python train.py --n_layer=15 --d_model=512 --n_head=4 --n_kv_head=4 --head_dim=128 --d_mlp=2048 --vocab_size=8192 --activation="tanh_gelu" --norm="layernorm" --norm_place="pre" --norm_eps=1e-05 --positions="learned" --qk_norm=false --attn_scale=0.0884 --bias="all" --tie_embeddings=true --parallel_block=false --init="uniform" --init_std_qkv=0.0157 --init_std_o=0.00286 --init_std_up=0.0157 --init_std_down=0.00143 --optimizer="muon_variant" --lr=0.00833 --lr_mult_o=1.5 --beta1=0.93 --lr_head=0.00714 --warmup_steps=200 --schedule="wsd" --decay_fraction=1.0 --decay_shape="linear" --final_lr_fraction=0.05 --batch_tokens=65536 --seq_len=768 --doc_mask=true --z_loss=0.0001 --train_tokens=530200000 --steps=8091 --dataset="wikipedia_en"
MLP neurons of a small language model. Each row is named by its layer, matrix (up: input weights) and neuron, and shows model dimensions 256-383. Each number is 50 + 15 x the weight over its row's rms, rounded and kept within 0 to 99.
Before each neuron's rows, "fires on" lists the tokens most often at its 100 highest values on Wikipedia text that the model never trained on. A number after a token or word is its count.

fires on: " an" 34, " |" 27, ";" 15, "|" 10, "-" 9, "–" 4
L10.up1740:44 48 66 43 49 42 63 57 39 54 26 51 58 65 43 37 72 49 61 59 33 51 63 77 44 55 33 52 38 57 45 71 22 59 31 53 67 61 74 42 77 59 29 45 46 39 28 59 38 52 26 75 45 69 76 47 60 56 44 36 33 68 62 61 57 48 27 36 59 58 56 44 46 45 36 60 48 32 47 72 59 61 56 65 34 56 48 61 69 45 49 23 59 30 46 45 34 31 44 62 60 31 43 45 47 63 44 41 26 69 58 44 56 58 52 33 64 21 33 58 50 37 65 79 72 45 67 37

fires on: " |" 30, "\n" 19, "|" 15, "," 7, "-" 5, "\"" 4
L10.up692:62 71 43 29 50 78 34 32 41 34 58 57 49 61 45 24 41 43 39 53 48 49 44 55 84 56 49 59 65 53 71 39 44 46 44 80 25 45 45 82 67 64 25 47 43 68 50 52 60 64 39 73 39 54 51 42 24 49 37 42 42 67 65 59 61 44 46 53 53 44 25 38 19 32 43 26 66 75 49 60 67 61 57 34 59 54 44 62 30 32 49 49 65 33 52 41 49 56 85 61 50 45 48 36 64 88 73 68 42 41 32 60 42 41 65 39 38 51 76 29 61 50 71 53 42 37 51 67

fires on: "," 40, "\"" 6, " as" 5, " made" 4, "ly" 4
L10.up788:34 64 28 74 58 56 31 25 36 43 62 50 76 60 78 58 31 50 58 46 67 63 52 48 46 33 17 41 58 36 54 43 54 66 66 52 68 58 48 64 57 53 75 54 62 26 42 49 34 73 39 64 35 51 43 14 36 70 55 58 44 46 52 67 35 65 37 34 38 48 48 40 68 11 51 73 54 49 49 61 46 11 46 57 57 49 77 57 48 28 71 67 32 74 63 43 56 51 59 37 47 52 41 50 50 40 56 38 64 39 55 47 52 57 71 68 34 44 52 54 66 60 55 50 70 34 25 58

fires on: "." 49, "|" 35, "," 12, " |" 4
L10.up797:45 40 49 25 48 55 33 40 33 47 28 34 55 60 54 57 57 41 22 80 18 65 79 43 62 43 42 46 50 51 61 50 62 70 37 42 30 52 63 61 38 75 45 69 53 52 74 21 43 30 57 42 38 49 59 77 75 75 60 20 58 57 64 86 44 63 44 48 67 43 39 60 50 51 62 55 54 66 47 28 46 15 78 50 55 95 25 63 31 26 59 78 76 83 63 36 52 41 64 51 58 27 64 79 46 47 61 49 29 49 41 53 44 74 81 39 64 35 52 53 34 52 65 68 68 54 45 37

fires on: "'" 26, "al" 8, "ti" 7, "t" 7, "ri" 5
L5.up1923:44 49 58 45 35 56 52 51 12 38 55 58 60 14 72 65 39 80 43 55 41 42 60 76 65 05 26 52 49 59 47 50 48 54 57 52 50 47 51 71 52 86 34 66 44 73 87 21 72 48 16 28 27 67 75 56 32 52 16 58 37 55 49 36 42 28 59 41 70 56 25 54 51 80 65 40 45 32 43 39 44 51 64 26 38 63 60 63 74 79 43 57 62 77 71 27 65 58 64 35 45 50 50 49 75 40 16 52 63 44 51 51 71 70 34 51 64 51 24 30 48 73 58 48 61 45 45 65

fires on: "." 19, "," 19, ":" 13, " &" 11, " or" 7, " and" 5
L10.up1650:35 40 32 64 45 53 55 59 61 58 64 50 58 59 63 36 50 45 50 57 65 73 64 48 22 72 23 65 56 41 62 56 62 69 32 29 33 71 32 50 45 46 31 34 53 45 44 43 59 28 48 56 39 39 20 54 37 51 73 69 52 25 50 52 42 56 75 58 41 59 48 12 53 55 56 44 38 62 96 31 45 34 68 55 51 50 18 83 62 55 48 64 89 66 45 63 53 27 40 55 68 41 66 64 43 52 55 65 82 65 65 49 62 54 57 54 74 29 79 42 73 37 42 61 45 60 29 52

fires on: "," 46, " (" 11, "\n\n" 7, " |" 4, ";" 4
L10.up270:29 73 20 74 42 76 11 53 42 58 40 51 41 23 76 32 49 71 47 34 41 47 46 61 56 49 73 59 56 83 31 17 50 18 42 54 34 62 72 39 62 48 54 55 35 60 58 69 57 42 29 46 46 03 75 61 42 34 63 30 60 38 39 54 67 46 38 65 55 33 49 47 48 34 75 46 44 63 25 62 52 58 57 29 66 32 71 42 56 41 54 38 52 53 50 89 58 58 68 42 24 38 67 22 57 61 57 78 55 45 38 67 42 51 35 42 28 50 25 25 63 77 59 51 43 43 48 65

fires on: " (" 34, " so" 7, " |" 6, "C" 5, "/" 4
L5.up137:50 57 73 55 59 53 23 10 28 62 73 56 63 37 39 49 72 20 33 54 44 45 27 34 53 49 64 52 43 51 50 34 22 47 57 93 74 47 65 82 46 40 60 53 36 67 71 54 50 26 40 27 30 27 34 43 40 43 58 69 53 54 35 64 47 67 59 50 32 62 64 32 49 67 47 70 66 68 45 63 62 60 45 64 77 54 44 43 54 56 35 36 68 70 50 67 28 47 09 65 53 64 58 62 70 37 47 65 47 76 63 47 26 39 30 35 80 65 43 35 68 58 43 45 50 58 47 30

fires on: " |" 20, " of" 14, "  " 12, "\n" 10, " the" 9, ";" 4
L10.up1993:52 52 70 44 57 46 44 57 61 36 69 65 53 68 43 54 53 43 53 66 42 56 37 20 50 49 41 48 69 91 65 30 67 44 14 62 14 55 77 75 72 64 35 46 54 68 60 34 43 69 75 50 55 64 58 36 46 68 32 57 53 46 47 62 32 49 36 62 56 55 26 36 72 51 55 52 27 41 51 37 75 55 57 30 31 77 54 17 30 35 55 51 44 57 54 64 67 45 56 76 46 58 31 65 44 49 46 58 25 41 63 47 35 55 30 69 65 66 44 47 35 73 53 55 45 38 60 66

fires on: "," 65, "|" 7, " |" 6, ";" 4
L10.up1854:70 56 44 41 43 51 55 49 56 59 45 57 45 28 08 61 34 36 33 48 41 58 42 48 55 43 52 52 50 62 51 39 71 60 44 59 50 46 73 09 34 68 54 62 43 30 63 72 61 66 24 55 31 41 31 60 67 61 33 48 45 70 37 46 40 33 50 47 49 46 58 64 49 41 75 60 65 40 26 65 74 60 39 53 53 33 53 18 29 76 17 75 36 64 88 41 54 35 55 21 55 52 51 35 52 47 62 55 64 13 89 41 56 48 46 66 35 49 60 37 74 29 39 48 71 58 66 46

fires on: "," 37, " to" 22, " than" 7, ":" 5
L10.up149:31 47 32 43 21 60 70 56 54 59 66 32 64 57 34 62 58 79 60 65 52 32 25 28 48 41 31 51 66 41 55 39 19 61 67 57 60 79 08 50 37 36 41 32 68 57 51 43 58 51 13 54 41 50 23 69 55 56 49 74 38 59 49 59 36 48 54 22 67 28 57 44 24 49 59 57 52 53 52 48 32 45 37 67 21 43 48 57 40 33 65 50 48 36 34 44 40 60 58 50 27 62 63 42 59 49 31 20 63 40 30 15 20 85 55 36 51 49 43 53 33 34 65 49 57 46 30 62

fires on: " on" 29, " of" 26, " in" 13, " On" 10
L5.up1652:61 78 65 54 42 25 55 65 63 75 22 47 74 35 40 26 68 40 61 54 59 25 50 51 36 43 54 45 53 67 17 67 56 11 62 47 78 50 39 59 80 63 24 48 48 38 60 44 33 30 85 37 41 57 10 26 75 73 29 55 49 43 58 19 35 55 72 41 60 49 19 71 85 47 51 63 27 56 37 35 36 58 56 59 55 55 36 43 67 56 55 34 42 69 35 73 49 42 40 03 38 73 49 40 59 53 58 63 56 32 64 39 65 38 57 62 59 57 57 99 61 34 70 43 30 72 25 56

fires on: " of" 39, " on" 21, "ing" 8, " \"" 7, " for" 4
L10.up311:39 69 55 59 44 86 41 41 39 65 68 30 46 61 70 50 56 58 56 36 58 25 25 57 40 40 65 29 77 23 17 75 40 39 61 38 80 63 72 53 54 81 35 57 55 24 46 23 69 34 66 62 90 51 39 53 54 48 44 47 43 46 68 34 77 82 38 54 29 31 47 54 68 50 62 65 56 46 63 72 33 58 54 44 51 47 66 50 78 35 46 52 43 61 52 50 37 45 56 36 48 80 71 89 35 36 49 53 61 61 67 55 45 34 39 46 45 63 64 63 58 28 54 51 41 50 65 42

fires on: "E" 25, " career" 23, " min" 7, "oma" 4
L5.up1014:43 66 26 40 64 43 35 38 49 48 60 34 41 66 64 46 48 51 44 40 44 35 74 70 32 51 45 45 16 14 30 60 81 57 56 25 60 44 58 56 39 69 33 55 57 51 47 74 46 68 62 57 45 50 64 61 41 44 63 58 60 37 60 64 64 60 66 32 63 51 92 33 64 67 47 61 34 36 54 53 58 63 54 35 32 35 33 47 18 48 50 41 38 81 52 50 48 43 46 29 52 82 46 38 69 34 60 26 52 50 45 68 30 29 26 36 36 16 43 50 58 68 37 25 17 47 59 58

fires on: " an" 24, " (" 17, " of" 8, "S" 6, " While" 4
L10.up1057:43 42 28 57 55 53 47 81 18 40 35 17 53 33 51 47 40 57 43 43 40 47 44 77 56 46 66 34 34 43 39 73 47 51 37 43 27 63 66 70 45 26 51 34 59 38 42 50 50 68 14 71 52 52 61 50 33 45 73 61 64 49 44 60 99 23 34 26 66 59 65 46 57 57 36 46 58 55 64 48 63 18 44 68 57 58 22 81 58 44 44 48 57 51 55 28 66 40 43 43 34 25 40 34 40 27 57 65 51 56 44 49 74 58 60 68 30 42 55 44 43 41 68 47 71 61 58 33

fires on: "," 24, "  " 19, " was" 9, ";" 8, " is" 5
L10.up1417:81 63 49 61 22 63 45 43 63 45 61 41 14 67 16 52 53 46 53 70 35 72 61 59 50 39 48 72 65 62 69 34 32 59 46 64 46 74 39 31 51 34 58 54 16 38 67 32 56 53 72 51 61 56 60 43 52 37 03 31 30 46 39 69 49 32 11 64 51 56 73 48 37 44 44 45 28 68 52 56 47 59 41 48 55 24 49 69 44 37 45 38 63 42 38 35 60 46 62 37 76 36 44 65 60 54 57 51 42 24 50 59 46 93 51 41 33 41 35 68 43 67 57 37 51 58 38 41

fires on: " the" 41, "s" 22, " Che" 4, " Pro" 4, " El" 4, " its" 4
L10.up326:38 66 74 63 51 58 26 61 91 55 42 19 48 53 56 55 66 42 73 69 47 29 47 30 61 65 67 52 58 14 27 72 53 64 46 69 44 54 33 57 61 73 47 53 65 02 54 48 34 48 70 64 33 56 42 57 58 54 35 50 57 32 48 52 28 50 21 40 37 62 61 37 43 78 36 55 67 56 62 48 61 64 35 48 46 45 55 34 51 56 29 74 62 54 56 80 79 78 24 47 47 57 70 81 34 32 71 45 37 82 37 68 21 53 37 69 22 29 53 52 37 50 67 74 30 50 56 21

fires on: "\n\n" 51, " (" 23, " semi" 5, " \"" 4
L10.up2037:96 60 54 63 39 39 47 56 51 51 43 34 53 51 19 16 61 50 42 46 52 65 58 61 66 69 55 70 47 46 67 44 47 72 51 34 53 40 44 54 75 50 42 45 43 52 52 22 60 57 63 59 81 22 66 50 72 55 43 61 33 86 30 28 51 53 70 49 19 58 55 47 35 50 38 32 70 46 15 56 40 40 50 67 47 34 55 75 57 41 31 55 51 71 79 73 49 56 39 66 27 31 28 53 51 56 53 56 48 59 64 34 28 45 31 15 23 46 71 63 39 77 25 71 53 63 28 57

fires on: " |" 25, "|" 17, " 1" 10, "y" 7, "ul" 6, "r" 6
L10.up1504:65 45 48 68 77 35 32 30 59 71 35 45 37 53 62 31 50 76 48 64 76 38 68 73 55 38 37 42 53 60 74 65 54 45 63 47 56 49 37 35 52 55 29 41 49 72 53 38 31 42 55 30 45 46 46 64 53 39 57 30 41 49 51 56 47 70 42 59 52 62 22 57 47 41 71 49 66 68 53 04 50 65 56 42 30 51 33 39 37 23 51 32 65 22 30 61 51 34 46 23 30 61 47 21 61 51 55 41 56 51 40 63 39 29 18 63 41 29 44 45 56 35 46 46 68 68 49 35

fires on: " in" 26, " to" 19, " from" 13, " of" 9, " on" 6
L10.up1231:47 54 33 38 50 63 41 58 56 60 48 43 60 61 64 55 72 41 23 39 52 57 60 37 64 34 56 15 60 41 50 31 47 42 34 29 37 49 56 46 49 60 69 52 63 36 69 52 71 42 76 60 73 55 56 45 63 53 37 46 44 56 46 60 89 36 51 52 49 60 62 47 76 49 54 22 36 55 76 48 64 59 46 54 54 71 41 23 85 50 26 52 35 58 42 30 37 66 51 67 76 77 43 46 56 36 46 23 15 52 49 63 44 49 38 56 66 35 65 73 23 49 37 47 46 50 52 60

fires on: "|" 38, "in" 7, " |" 7, " off" 5, " 0" 4, " in" 4
L10.up1991:70 53 64 66 68 45 61 34 46 35 58 46 46 61 19 65 64 45 27 71 61 46 37 67 57 81 33 35 41 58 51 56 46 66 35 43 73 41 47 78 29 66 73 35 23 87 56 68 51 54 60 69 26 48 76 51 37 30 50 55 67 55 64 51 52 52 08 53 51 64 28 47 25 74 63 49 53 74 56 43 69 75 65 51 46 74 52 40 32 67 81 39 42 32 39 58 37 79 49 35 38 41 45 35 66 51 58 27 23 17 43 60 46 36 39 30 41 70 48 44 39 55 66 78 57 68 40 08

fires on: "s" 16, " are" 12, "y" 9, "t" 7, "ts" 6, "ad" 6
L5.up1442:23 13 59 44 49 32 35 54 25 57 34 49 54 70 41 67 45 49 54 61 55 13 55 49 75 58 75 70 55 42 64 52 47 35 28 42 53 64 51 40 43 38 44 57 45 44 49 64 67 46 47 55 45 48 38 70 46 44 23 57 44 62 70 67 48 42 33 76 46 38 78 53 65 65 38 56 35 51 46 62 52 74 68 57 40 53 51 47 26 77 49 51 67 48 45 46 63 60 48 31 46 22 31 53 39 58 42 38 69 55 24 47 72 60 51 33 43 30 47 38 43 45 58 18 29 79 84 52

fires on: "s" 40, "ing" 26, "y" 4
L5.up1052:62 46 35 35 55 51 55 33 19 68 77 35 39 69 44 55 44 57 42 42 55 55 44 40 44 53 73 59 49 58 62 30 43 64 65 46 45 40 32 58 40 55 69 60 81 74 59 63 22 36 31 59 51 48 46 92 35 14 46 60 39 56 52 78 40 87 34 72 45 30 75 39 68 75 52 70 23 56 59 47 53 35 45 25 55 30 31 56 58 30 19 66 47 58 61 57 58 51 54 53 40 16 45 51 53 60 23 70 44 36 21 68 69 36 63 67 34 22 66 27 17 55 46 30 17 51 43 40

fires on: "." 76, " to" 7
L5.up1433:54 82 42 34 62 60 48 58 38 45 71 62 42 49 42 51 61 74 77 44 25 44 77 76 51 42 34 51 72 62 32 58 40 48 55 49 38 52 50 58 48 52 38 36 40 17 60 45 65 32 48 49 58 65 54 42 69 51 31 53 48 28 50 74 19 29 40 48 46 43 48 58 50 53 43 78 24 55 79 44 60 47 46 74 32 33 57 61 57 61 50 47 35 81 48 28 47 44 40 45 11 68 19 55 64 34 60 63 20 56 65 61 38 44 46 14 23 42 86 48 63 36 38 63 52 49 62 43

fires on: "s" 34, " of" 15, ":" 8
L5.up367:45 54 54 36 05 27 44 22 57 31 53 58 66 45 57 45 65 58 38 64 34 51 37 44 60 70 37 10 39 37 63 39 48 33 40 36 70 94 39 43 63 15 35 43 28 48 55 43 51 68 42 61 34 44 57 32 62 49 46 30 65 48 39 41 58 64 53 46 37 36 73 78 53 53 62 72 70 25 39 39 45 47 60 46 33 33 55 29 34 50 61 60 42 26 74 75 71 47 57 56 52 49 73 70 76 75 62 46 50 64 46 58 33 43 60 51 40 50 70 53 57 30 46 73 48 74 64 53

fires on: "," 32, " are" 9, " |" 7, " is" 6, " to" 6, "." 6
L5.up1402:63 44 47 50 60 34 48 42 32 45 38 49 28 62 14 73 61 68 46 68 36 64 69 55 62 69 19 64 33 52 38 35 48 40 52 49 70 28 34 60 58 48 52 64 52 48 54 54 62 45 40 68 89 47 63 66 91 50 47 44 52 53 38 81 62 33 43 55 41 55 25 47 43 46 49 57 46 48 68 47 79 28 46 33 52 50 26 43 29 46 17 51 56 62 62 23 61 49 40 42 66 68 39 55 50 60 47 62 30 46 41 42 49 66 69 30 54 46 60 59 56 58 40 73 61 70 38 45

fires on: " |" 76, "-" 5
L10.up1810:65 44 68 35 15 56 49 41 28 57 19 53 56 38 47 50 50 26 36 51 60 60 71 44 63 37 53 46 33 50 62 42 32 50 47 54 69 65 49 30 62 68 59 59 35 33 51 44 30 75 29 41 59 44 48 55 44 47 54 68 62 50 50 55 59 41 47 60 33 76 38 17 46 71 65 52 52 49 30 62 51 50 63 47 94 38 57 52 42 48 30 40 65 68 58 64 38 42 42 79 48 67 78 32 35 46 75 75 40 37 57 38 39 60 58 61 35 58 31 14 60 17 70 50 45 43 43 27

fires on: "s" 15, "°" 14, "′" 9, "=" 8, "19" 6, " its" 6
L10.up535:54 42 33 44 62 35 27 56 61 57 50 61 34 50 68 51 48 91 41 56 70 58 42 48 66 28 56 63 49 34 29 51 37 43 43 51 47 43 42 49 59 52 47 45 57 55 62 61 55 21 54 38 70 43 35 61 35 45 76 46 52 42 38 32 45 95 21 44 45 38 48 19 71 57 29 36 76 35 55 76 83 38 33 51 48 40 28 45 71 71 44 70 44 44 78 70 98 55 55 36 41 33 59 35 29 52 47 42 40 22 40 59 48 41 39 45 64 28 50 49 36 60 67 62 50 90 42 45

fires on: "'" 49, "l" 9, "/" 8, "al" 5, "o" 4
L5.up1773:43 66 51 56 08 49 46 62 52 97 35 60 65 70 38 55 48 95 51 64 80 56 50 63 55 39 30 63 43 58 21 16 59 41 59 55 51 54 41 45 47 62 59 31 13 49 35 22 81 39 25 55 20 57 41 44 39 18 46 65 55 51 36 31 50 44 70 65 59 52 68 58 72 42 68 53 34 53 64 43 36 41 68 35 30 47 47 26 63 45 57 66 30 79 35 41 57 55 63 48 32 24 73 15 77 71 51 21 41 65 26 33 56 58 45 72 47 25 79 40 34 61 50 44 56 48 75 43

fires on: "," 22, " and" 19, " most" 5, "|" 5, "ly" 4
L10.up541:41 29 37 42 30 48 66 41 44 73 58 42 69 49 76 39 53 28 57 65 58 52 52 54 49 51 38 33 38 35 79 83 47 66 15 33 47 66 49 45 66 54 18 50 50 56 33 66 39 45 46 40 55 63 32 56 36 41 48 39 47 59 31 29 66 51 56 50 63 34 57 55 42 51 49 64 39 42 34 58 53 36 36 54 89 45 55 45 52 44 40 56 27 53 58 76 41 49 57 59 56 54 45 48 39 47 48 53 49 76 55 53 76 30 56 37 36 45 64 37 50 57 35 86 61 78 34 58

fires on: "-" 32, " in" 19, "\n" 7, "In" 6, "\n\n" 4, "st" 4
L10.up670:47 63 69 51 33 48 53 47 52 33 66 69 49 50 62 49 56 33 46 54 45 26 48 53 47 65 64 49 50 47 44 63 46 48 31 55 66 58 52 40 40 43 53 55 23 52 59 55 48 38 34 50 30 44 67 69 49 46 38 55 90 41 55 52 42 68 55 54 46 37 41 47 80 43 37 84 79 59 27 44 49 35 78 68 91 18 48 23 37 53 29 61 43 47 49 60 56 45 24 72 14 89 29 66 49 60 66 73 80 42 62 65 41 43 44 69 73 45 42 07 39 47 37 60 64 43 36 25

fires on: " as" 59, ":" 4, "." 4
L10.up1558:31 64 67 26 66 67 31 64 58 64 32 34 39 48 69 49 61 60 46 50 41 38 59 57 37 42 30 43 29 36 42 24 68 66 63 39 56 65 62 35 33 44 66 31 55 52 54 69 35 59 80 60 42 49 48 54 44 49 51 47 57 56 42 32 51 51 65 54 51 35 41 37 41 48 45 30 89 50 42 46 39 83 51 29 64 39 44 43 46 45 49 29 36 32 50 77 89 51 60 30 32 44 60 23 58 63 43 65 37 30 44 47 58 56 53 50 51 56 54 49 50 43 33 65 27 40 65 42

fires on: "." 68, "," 10, ")" 4
L10.up114:44 67 34 49 78 44 26 59 68 50 53 48 50 48 41 70 32 46 36 48 66 79 56 63 74 51 84 37 49 48 49 26 69 14 40 31 50 44 55 44 57 47 23 44 49 51 37 43 56 32 44 67 46 39 48 83 68 68 49 42 31 64 37 41 48 57 47 80 42 52 36 55 40 31 67 38 63 63 33 35 78 58 55 45 39 28 61 83 52 59 41 14 53 57 63 60 21 17 61 54 31 44 58 34 75 48 79 53 24 47 69 85 48 43 51 67 43 39 44 23 58 57 47 47 56 21 68 79

fires on: "," 57, " as" 10, " by" 5, " of" 4, ":" 4
L5.up1880:60 60 44 53 34 60 30 55 64 49 71 47 58 53 71 47 51 60 54 51 49 16 76 40 67 37 60 42 53 29 29 64 46 45 40 40 60 33 72 35 70 35 33 52 39 39 54 62 22 40 49 63 63 50 33 39 45 31 55 56 42 59 24 54 46 99 72 37 23 36 58 72 60 31 36 62 61 07 27 29 62 59 36 73 68 45 41 42 62 23 63 66 38 52 64 61 69 34 62 62 48 57 59 35 48 48 62 60 50 18 37 57 45 71 34 84 50 38 65 46 64 34 49 73 38 21 60 48

fires on: "," 26, "–" 17, " –" 11, " =" 9, "-" 7, "all" 5
L5.up187:56 61 27 05 66 60 42 74 47 65 54 15 50 57 40 51 53 54 76 43 66 47 58 57 46 60 69 73 23 36 26 45 44 71 40 34 29 64 62 63 68 47 54 52 49 66 62 45 46 41 40 56 67 71 78 68 53 28 63 57 30 46 60 47 42 55 49 26 76 53 27 32 47 67 74 77 48 59 39 67 64 58 40 49 28 51 38 41 90 56 33 50 78 59 40 36 12 41 43 56 58 51 41 43 54 56 47 46 68 54 49 41 47 50 75 57 63 58 56 50 57 36 33 38 54 61 65 59

fires on: ":" 23, " and" 15, " |" 15, "," 13, ";" 13, " than" 4
L10.up734:33 56 51 51 18 43 76 36 49 36 78 23 31 36 39 49 65 68 39 67 42 36 62 53 66 46 57 48 36 49 38 56 66 89 63 27 35 53 62 37 47 23 26 25 70 59 68 56 63 45 45 69 72 34 40 55 29 53 37 53 56 58 36 61 72 45 60 56 76 59 49 49 44 29 60 78 36 83 38 61 35 78 53 59 61 43 58 56 38 39 27 61 54 46 73 41 37 40 29 63 66 32 70 22 73 70 43 26 49 56 11 35 45 39 59 40 56 65 31 63 54 53 42 60 89 38 50 54

fires on: "s" 18, " its" 12, " had" 10, " to" 7, " could" 6, " on" 5
L5.up1769:42 44 74 43 43 41 33 46 51 55 44 28 53 72 48 49 58 60 46 41 47 63 23 34 61 41 46 38 62 35 52 48 56 26 47 59 38 55 31 48 27 70 60 53 50 28 65 51 55 53 38 53 22 66 50 31 40 34 68 66 55 39 71 42 55 74 48 49 43 91 41 66 62 58 54 70 42 36 31 65 54 73 46 70 55 63 36 33 56 29 49 77 45 53 64 41 47 40 42 16 50 39 64 43 58 23 54 46 67 48 55 69 41 20 34 68 51 36 27 60 38 48 47 49 43 35 59 49

fires on: " |" 39, " and" 8, "|" 7, "," 7, " 2" 6, "2" 4
L10.up604:75 17 45 44 69 75 59 08 48 74 31 44 59 43 67 34 53 31 52 37 49 73 37 64 39 31 43 48 21 99 42 75 46 29 50 63 45 19 57 21 63 47 44 43 42 52 31 35 42 36 35 53 54 22 47 67 64 38 61 45 40 52 20 38 53 33 46 52 50 81 47 37 39 49 28 78 63 51 59 60 75 48 49 32 37 63 13 81 44 77 33 26 67 16 66 25 10 28 60 41 53 80 47 48 48 59 42 25 17 58 51 54 54 42 63 49 75 40 36 71 58 89 13 53 59 68 58 63

fires on: "s" 23, "'" 21, " her" 7, " its" 5, " 3" 4
L10.up391:53 30 56 64 44 40 71 43 45 47 49 23 77 24 27 80 34 41 37 60 47 25 61 39 15 32 64 21 53 37 43 46 48 33 43 59 53 49 71 41 43 58 43 49 48 43 49 24 38 44 58 73 47 43 74 46 81 69 45 29 48 41 27 41 26 77 41 43 46 45 59 34 37 64 56 57 61 58 63 20 57 57 61 54 47 32 57 84 62 35 35 44 42 48 56 26 70 76 46 30 37 48 32 39 42 69 50 46 48 44 51 31 66 52 40 57 52 46 60 57 60 42 71 44 35 59 35 86

fires on: " |" 35, "\n" 9, "\n\n" 7, " and" 6, "," 4
L10.up574:50 52 13 55 32 71 49 62 30 68 54 68 48 49 50 73 34 59 41 55 43 78 65 52 41 71 27 55 21 72 60 30 59 60 64 32 64 43 29 22 37 57 53 51 48 75 33 15 73 69 70 31 42 57 59 66 62 49 83 50 41 75 39 40 69 21 47 47 55 45 48 62 50 59 22 65 51 66 56 57 48 31 43 52 49 44 45 65 53 71 30 46 63 67 63 54 50 49 65 39 73 54 35 50 59 52 62 73 24 32 52 58 72 55 40 17 35 47 63 63 39 60 44 47 66 66 52 42

fires on: "," 78
L5.up167:47 33 34 59 56 37 10 49 68 45 70 36 52 42 71 79 51 31 59 32 65 62 28 27 41 81 72 63 61 37 51 55 42 27 46 49 47 57 55 26 28 66 58 40 46 23 28 52 76 39 25 69 53 64 46 50 42 46 63 44 48 57 16 49 69 50 79 56 60 43 66 51 78 31 60 52 49 73 51 43 54 57 38 74 28 44 45 51 57 48 29 40 65 47 45 31 30 46 65 60 31 55 34 55 65 54 64 20 49 52 44 69 81 51 56 59 81 51 42 56 47 21 44 77 48 22 64 49

fires on: " (" 46, "–" 22, "." 12, " \"" 5, "," 5
L10.up884:32 85 64 36 38 16 61 65 22 60 56 48 35 71 26 34 57 60 55 62 36 36 84 53 69 29 75 32 38 72 37 68 18 48 15 46 65 40 62 63 76 49 42 24 37 65 55 37 32 72 40 66 73 40 52 44 63 41 34 69 64 71 33 60 48 51 35 48 45 30 33 52 59 72 50 59 54 46 59 50 63 54 31 27 39 55 79 46 45 25 68 40 58 55 20 59 48 11 60 83 57 57 44 66 39 39 37 65 67 71 34 35 72 34 85 49 46 58 89 52 31 47 34 64 65 56 83 22

fires on: " an" 36, " play" 7, " It" 7, " (" 6, " it" 4
L10.up1179:49 36 52 33 51 42 20 61 17 52 57 63 92 33 62 45 54 61 36 42 35 47 51 50 57 83 80 38 36 43 35 31 71 38 32 40 61 12 97 43 36 74 51 53 61 72 72 64 64 69 14 46 43 51 30 50 25 64 61 45 56 68 46 28 72 63 38 57 56 35 59 65 64 49 40 42 57 54 50 71 52 50 48 58 68 70 41 38 53 51 35 24 53 30 69 38 47 47 45 37 23 33 53 43 35 40 50 56 51 43 72 39 62 57 31 58 52 45 70 60 68 59 13 32 49 45 35 69

fires on: " announced" 16, " stated" 11, "s" 10, "ed" 8, " stating" 5
L10.up686:54 50 33 64 48 62 64 10 41 51 81 65 34 29 71 52 68 66 12 49 56 33 68 60 52 72 71 40 40 40 38 34 57 42 59 37 54 32 50 40 32 56 67 31 36 69 77 38 39 52 42 54 51 42 55 58 65 33 43 74 61 68 35 58 47 74 63 77 43 79 69 52 46 52 78 58 63 66 69 36 59 47 48 56 73 75 45 88 61 48 58 62 43 83 52 24 56 30 31 39 54 34 22 43 35 54 44 59 61 42 47 31 55 19 65 51 32 41 49 60 58 37 45 50 63 55 55 61

fires on: "," 99
L10.up1222:45 27 43 60 57 65 29 48 42 25 50 29 45 89 55 41 58 61 61 70 69 47 73 47 70 54 67 63 49 46 27 23 58 24 21 60 70 34 47 49 67 31 34 43 65 47 68 46 21 70 39 62 53 59 32 37 59 60 54 33 51 34 27 49 51 36 36 49 49 74 31 73 22 47 60 52 68 60 49 46 46 51 60 41 60 22 55 57 31 45 30 28 70 51 79 64 33 22 35 53 28 34 29 36 58 52 54 56 65 44 66 38 69 61 58 34 55 78 83 40 64 55 61 82 56 53 43 43

fires on: "\n" 22, "=" 21, "\n\n" 8, "," 5, "." 4
L10.up2003:49 52 84 35 60 64 49 43 39 29 66 59 51 51 77 57 65 57 53 64 52 43 57 60 59 55 24 58 74 29 60 70 42 49 38 65 50 36 35 58 71 58 40 64 51 52 75 34 04 28 24 43 53 38 08 67 56 66 57 42 45 57 70 64 66 65 23 60 67 71 47 49 52 48 47 42 59 57 56 19 50 37 51 55 32 56 19 70 56 25 30 48 32 52 67 50 52 27 36 51 66 53 49 47 44 27 54 70 34 54 45 72 71 40 60 55 53 39 63 60 64 64 66 56 64 18 77 50

fires on: "\"" 38, "s" 10, ")" 7
L10.up1429:34 34 47 55 72 45 57 00 51 60 53 49 34 83 41 40 31 34 39 55 26 69 56 45 51 43 58 29 65 37 64 33 49 60 33 52 36 73 62 46 45 65 58 48 52 54 60 52 39 23 50 75 54 32 53 64 55 58 49 44 63 46 47 71 33 50 42 46 78 49 67 39 61 60 46 47 31 87 45 26 48 41 43 42 66 55 52 46 54 57 53 52 77 41 56 65 41 48 48 40 49 11 44 69 34 35 52 66 64 37 65 38 47 56 54 70 43 60 50 63 49 62 54 43 37 31 43 65